MLP neurons of a small language model. Each row is named by its layer, matrix (down: output weights) and neuron, and shows model dimensions 80-175. Each number is 200 + 30 x the weight over its row's rms, rounded and kept within 0 to 999. A neuron's up and down rows have the sign that makes its largest values positive.
After each neuron's rows, "fires before" lists the tokens most often just after its 100 highest values on Wikipedia text that the model never trained on. A number after a token or word is its count.

L10.down195,125,171,228,225,222,161,154,246,196,167,184,230,236,210,160,241,147,198,205,218,214,146,203,199,171,224,210,167,211,159,185,210,208,216,189,163,220,219,237,154,182,174,217,229,213,206,238,211,183,180,217,238,193,218,195,178,167,254,195,139,240,200,204,193,198,181,211,209,185,211,216,191,148,224,140,202,190,202,211,219,159,228,193,166,198,225,241,220,177,221,169,200,186,232,197,254
fires before: "," 66, "n" 18

L5.down530,238,142,195,237,242,202,174,204,192,196,244,231,212,236,187,220,198,169,195,239,179,136,174,193,245,208,142,187,228,226,202,175,184,200,161,289,143,176,177,214,209,168,178,191,224,197,210,203,253,212,175,230,184,177,239,198,198,181,209,207,198,274,225,123,170,225,225,149,100,229,228,165,178,201,211,153,216,171,192,190,229,168,191,202,230,195,236,249,235,201,248,192,196,145,206,184
fires before: "ud" 41, "ation" 8, "e" 5, "u" 5, "ord" 4

L4.down682,184,210,197,170,244,182,174,232,251,183,174,170,226,173,200,229,252,203,128,219,213,225,131,133,193,170,252,203,212,216,188,225,179,184,173,138,199,242,189,142,220,170,230,172,240,170,104,176,147,227,197,218,203,206,207,207,254,181,198,211,185,184,183,212,167,242,184,189,231,206,215,243,158,221,279,159,217,203,208,216,176,252,199,215,251,227,188,180,156,220,159,202,199,228,246,187
fires before: "ed" 24, "it" 12, "er" 9, "he" 9, "ing" 5, "ut" 4

L6.down649,256,205,226,197,250,175,176,202,200,199,220,149,212,217,172,230,204,238,175,187,249,154,176,180,198,221,144,228,148,237,177,180,212,183,179,237,198,165,191,163,219,149,152,115,173,151,230,159,198,171,198,209,162,157,183,199,186,188,165,141,206,206,219,188,207,197,227,162,169,195,172,187,206,247,243,222,154,191,205,170,227,218,165,205,177,212,207,253,211,172,163,146,220,223,166,202
fires before: "u" 24, "e" 22, "em" 11, "r" 10, "er" 9

L6.down536,153,250,221,200,144,195,199,218,207,187,204,194,172,202,238,193,176,137,193,192,211,175,215,167,181,219,201,225,191,169,209,187,170,194,225,214,270,227,219,177,180,162,190,176,220,159,189,211,295,237,203,140,190,237,214,208,156,205,240,163,233,194,123,288,139,203,210,240,170,217,222,193,198,208,191,152,233,196,168,189,215,188,199,223,166,198,191,178,184,226,199,226,216,210,196,186
fires before: "\n" 91

L9.down796,152,164,204,237,186,149,204,205,160,198,229,250,186,148,219,195,158,206,179,206,197,194,214,167,243,211,185,214,184,182,253,192,193,228,195,150,181,167,169,179,149,221,169,236,146,193,197,175,173,180,196,237,185,218,178,180,202,216,198,230,217,191,173,175,160,167,177,167,141,186,168,186,217,155,169,212,164,162,196,214,193,253,213,266,236,185,222,175,219,146,197,235,269,265,178,208
fires before: "ent" 21, "gh" 16, "s" 10, "ar" 7, " as" 7, " to" 6

L9.down723,228,241,202,235,253,135,209,188,232,209,190,206,211,154,171,193,239,143,193,219,224,226,215,199,192,244,171,229,154,182,184,177,191,159,196,254,185,215,175,180,170,269,222,153,141,182,236,242,175,173,220,157,185,185,207,184,237,189,197,217,213,222,199,180,170,224,209,237,243,150,204,219,228,194,196,193,247,179,222,222,226,178,175,225,180,120,183,177,239,234,207,165,147,151,215,235
fires before: "a" 13, "e" 13, "ed" 12, "ies" 8, "as" 6

L9.down408,216,212,205,169,226,152,234,206,220,249,217,201,202,179,176,215,232,173,186,234,181,151,156,187,194,261,226,230,155,258,230,202,192,165,196,224,161,211,233,200,175,199,230,192,247,189,195,174,261,214,208,220,201,181,197,203,195,156,182,165,241,159,214,237,191,209,123,240,145,198,181,256,178,236,238,133,201,194,183,185,206,222,192,225,189,234,163,197,211,254,170,190,217,181,238,200
fires before: "ed" 17, "er" 14, "ment" 12, "em" 10, "es" 7

L3.down717,191,184,245,210,181,217,234,209,181,194,242,210,166,193,210,137,228,228,182,190,198,217,224,195,216,216,234,265,182,176,169,164,169,181,216,210,268,238,208,224,170,228,254,149,214,156,168,161,195,205,195,203,185,196,183,201,186,184,146,182,201,193,160,192,193,208,279,247,213,213,214,185,221,186,126,155,195,223,216,234,234,170,237,181,255,194,187,206,230,213,227,206,204,193,148,176
fires before: "==" 31, "I" 10, "\n" 6, "W" 5, "The" 4, "O" 4

L6.down989,176,163,220,239,229,192,225,181,257,224,157,213,183,135,168,211,201,173,222,189,189,241,213,197,171,174,213,177,232,229,188,195,158,183,241,222,195,182,185,151,215,159,216,158,154,236,215,216,165,204,171,152,175,190,215,199,256,250,237,202,238,216,229,171,214,178,181,190,200,148,208,175,154,210,256,198,203,208,212,136,171,177,236,174,224,194,222,149,210,209,191,168,159,180,190,208
fires before: "m" 20, "v" 18, "c" 12, "p" 8, "-" 5

L4.down143,194,205,187,174,198,212,202,215,203,166,206,243,234,170,224,238,180,140,227,220,222,189,171,223,179,242,195,188,197,187,193,247,185,173,161,226,311,180,177,211,193,228,222,247,212,255,244,206,171,157,142,194,191,167,178,185,211,217,238,241,179,230,234,228,261,231,234,152,212,210,213,217,272,203,191,193,237,205,197,225,229,186,210,215,190,183,214,166,214,170,227,203,203,213,228,177
fires before: "ard" 16, "n" 14, "m" 8, " B" 5, "ry" 5, " A" 5

L9.down53,216,221,165,254,146,197,166,196,131,189,201,138,214,157,198,200,217,199,228,243,232,149,203,199,191,236,200,249,232,220,225,231,189,149,177,201,235,196,193,130,188,240,215,228,179,228,209,204,210,265,246,195,211,212,189,188,155,190,255,147,220,212,239,172,234,203,218,122,212,223,202,213,198,234,192,180,175,202,221,187,206,194,230,160,195,187,186,229,227,175,195,202,222,235,226,194
fires before: "\n" 29, "l" 14, "en" 11, "ent" 7, "ly" 4

L4.down627,218,189,208,164,194,178,213,199,260,245,183,194,165,172,210,250,221,198,254,240,216,262,188,211,208,215,241,225,189,239,245,184,249,185,196,226,263,182,189,211,230,210,173,235,209,201,194,240,175,283,177,163,188,235,213,229,167,219,263,176,193,228,157,209,188,241,202,232,218,192,237,204,173,231,222,157,162,215,214,181,207,194,219,230,151,190,199,218,198,233,173,238,167,191,175,191
fires before: "\n" 35, "i" 10, "a" 6, "t" 5

L5.down697,230,189,243,131,201,142,177,236,222,272,222,196,201,179,177,180,180,243,194,201,253,185,143,194,181,196,172,180,182,242,180,211,180,173,236,211,245,238,217,249,160,162,201,228,231,186,214,126,173,197,193,190,173,204,173,192,185,193,176,219,183,230,192,220,171,214,200,208,219,184,197,304,243,204,221,188,227,196,230,257,182,196,197,196,210,163,192,199,202,196,191,183,228,215,210,202
fires before: "p" 13, "b" 11, " P" 11, " T" 7, " N" 6, " Y" 5

L4.down808,224,176,255,225,184,221,220,191,184,214,252,179,212,206,240,185,203,236,197,221,236,189,178,199,215,217,197,172,199,258,152,220,217,190,178,236,178,200,198,240,208,178,254,274,144,187,177,201,153,197,252,297,200,175,224,203,246,225,183,214,238,252,182,211,270,181,151,212,207,201,180,313,219,225,188,244,256,185,198,201,227,159,148,157,225,186,215,188,213,205,148,165,193,213,216,204
fires before: "e" 31, "b" 17, "p" 14, "ing" 6, "ction" 5

L5.down998,215,225,194,249,211,190,169,206,245,215,168,249,191,225,202,247,222,234,178,197,226,229,175,203,161,240,241,155,245,186,177,195,229,221,232,233,210,169,176,198,229,157,255,225,148,268,237,189,169,242,249,258,216,196,206,257,210,159,197,234,163,189,221,268,166,198,152,218,210,157,220,181,227,176,176,171,177,197,180,200,226,240,170,211,204,254,261,217,195,198,216,162,196,200,158,198
fires before: "," 58, "." 11, " the" 4, " he" 4, " 19" 4

L6.down888,178,190,189,172,191,181,183,229,199,175,203,162,208,257,171,199,247,233,226,149,192,208,166,215,204,203,212,187,176,236,198,139,219,237,204,256,146,183,228,198,213,193,231,162,150,170,253,220,147,257,255,262,192,215,236,224,174,180,200,231,151,238,238,227,170,209,185,198,166,171,197,198,189,181,176,186,209,196,208,245,192,184,155,206,191,193,191,214,164,233,283,200,230,213,198,194
fires before: "\n" 38, "," 15, " the" 11, " s" 4

L9.down151,236,220,165,168,228,223,188,170,196,213,187,223,188,204,189,204,197,218,153,186,213,246,211,206,223,183,193,180,175,181,199,225,191,192,156,166,223,244,206,170,163,196,173,210,208,195,188,124,201,114,207,169,152,186,204,160,167,156,256,236,205,155,241,211,212,203,212,192,166,192,240,164,222,225,185,205,208,215,198,172,220,188,206,188,211,169,210,177,239,196,213,189,184,228,212,201
fires before: "t" 16, "g" 12, "c" 7, "ct" 7, "ing" 4, "v" 4

L4.down693,192,238,176,207,175,157,198,206,188,201,197,189,210,243,248,209,253,223,191,204,219,165,216,146,233,180,181,250,236,160,204,205,160,167,209,196,201,193,237,236,213,203,244,149,295,161,206,188,234,164,212,193,203,232,224,227,194,208,219,208,184,195,203,263,190,213,171,148,204,212,201,153,241,234,201,143,218,244,179,183,186,160,212,248,207,215,186,229,194,180,189,201,210,133,173,233
fires before: "o" 72, "\n" 6, " by" 4

L4.down820,184,210,150,214,202,232,144,134,172,192,209,222,237,218,156,187,207,258,200,173,206,166,195,160,261,179,202,240,259,137,189,241,215,225,176,199,209,266,146,158,184,221,201,204,186,194,208,201,215,220,181,178,218,173,185,183,197,155,248,220,190,200,229,189,170,243,169,251,212,193,174,217,276,186,155,221,182,233,177,199,254,258,252,216,227,156,240,136,212,147,166,184,155,167,168,237
fires before: "o" 58, "t" 23, "it" 5, "ost" 4, "g" 4

L4.down85,190,190,210,163,224,142,208,240,258,174,219,170,199,162,171,194,193,228,158,185,206,195,235,190,213,206,177,235,166,200,200,214,205,248,275,159,159,203,220,158,190,194,173,173,222,176,237,181,182,172,196,151,211,200,214,222,194,183,181,222,183,179,168,211,233,220,228,246,175,162,147,166,196,233,276,187,196,198,197,195,206,240,241,195,214,269,193,227,158,210,196,169,222,163,156,196
fires before: "e" 24, "o" 23, "ic" 11, "er" 10, "d" 8

L3.down957,194,176,164,213,231,186,186,186,279,209,211,187,149,213,162,255,194,177,189,204,167,177,194,228,196,244,192,176,213,217,209,162,214,202,194,215,191,204,170,229,225,204,249,198,199,216,191,212,254,253,206,231,207,202,195,224,242,137,211,213,145,181,237,242,253,234,184,241,230,211,234,229,192,186,210,172,229,150,217,192,235,186,250,187,250,193,203,208,188,274,182,202,171,147,199,199
fires before: "\n" 34, "ing" 22, "e" 11, "|" 6, "es" 5, "ed" 4

L4.down280,215,180,215,201,208,234,130,211,186,224,150,235,199,176,207,221,178,215,162,206,249,131,146,263,153,221,166,153,230,182,172,244,238,211,186,180,219,246,189,181,238,210,197,205,192,177,249,197,237,164,156,197,198,161,168,185,195,188,237,181,211,189,187,228,186,220,228,168,167,207,245,211,210,192,174,209,146,152,231,234,207,230,249,222,266,163,231,199,219,219,197,205,185,254,174,202
fires before: "n" 22, "ber" 13, "ed" 9, "it" 8, "u" 6

L4.down70,242,220,238,195,107,156,165,172,192,200,243,188,221,227,199,177,166,194,211,222,199,220,211,222,213,230,205,202,193,155,189,220,198,172,181,217,279,252,165,185,154,176,205,218,221,209,178,199,186,193,165,201,245,202,221,167,210,245,200,181,213,201,171,195,229,164,215,209,223,243,172,220,233,248,220,205,173,160,224,226,202,198,208,234,194,194,261,173,144,194,212,202,185,190,261,196
fires before: "st" 56, "m" 7, "n" 4, " B" 4

L4.down524,171,169,219,213,211,188,142,177,184,207,192,236,187,171,199,191,226,219,222,227,200,195,216,238,266,221,192,205,173,220,211,270,180,216,175,237,204,219,220,207,192,234,228,213,169,203,192,207,172,191,229,165,231,189,169,169,216,191,137,194,250,210,166,206,218,186,200,207,181,125,166,186,241,182,167,205,243,190,244,169,185,234,209,213,223,177,191,221,205,201,236,204,158,208,162,235
fires before: "e" 37, "m" 13, "r" 8, "k" 7, "at" 6, "as" 5

L6.down491,143,168,203,183,156,180,194,168,207,234,243,221,153,155,175,173,161,199,182,196,235,157,176,107,241,201,182,218,183,184,213,169,163,142,224,224,168,206,185,237,222,235,195,177,188,163,239,227,195,174,168,208,214,190,187,211,211,214,107,210,183,202,224,208,186,177,152,188,217,188,166,192,232,218,216,157,181,173,226,228,154,224,131,130,251,238,188,209,182,216,211,183,162,184,155,196
fires before: "k" 32, "th" 9, "le" 9, "ld" 5

L10.down334,220,173,261,193,188,193,173,172,180,175,206,170,200,144,235,188,136,202,201,218,241,182,206,190,261,219,194,254,178,217,162,196,171,176,185,209,195,244,144,206,115,235,155,256,176,187,275,158,235,234,196,207,226,229,228,200,179,261,231,148,260,215,220,184,238,209,221,176,189,184,230,152,169,180,173,175,222,177,150,183,219,180,202,203,216,211,212,202,176,219,238,196,249,153,199,211
fires before: "l" 27, "t" 10, "ra" 8, "le" 8, "en" 7, "er" 6

L10.down545,153,170,174,242,228,178,210,128,175,286,191,219,238,173,207,184,143,169,239,197,206,148,189,215,218,205,189,130,247,221,190,174,206,248,167,155,214,221,262,168,153,176,184,145,214,198,235,221,224,196,211,187,187,233,212,153,176,211,212,215,168,161,183,216,161,158,237,179,233,185,237,169,165,231,184,213,225,248,164,219,185,196,250,198,186,203,256,203,232,165,235,216,194,226,247,204
fires before: "," 25, "n" 22, "ay" 12, "an" 11, "f" 4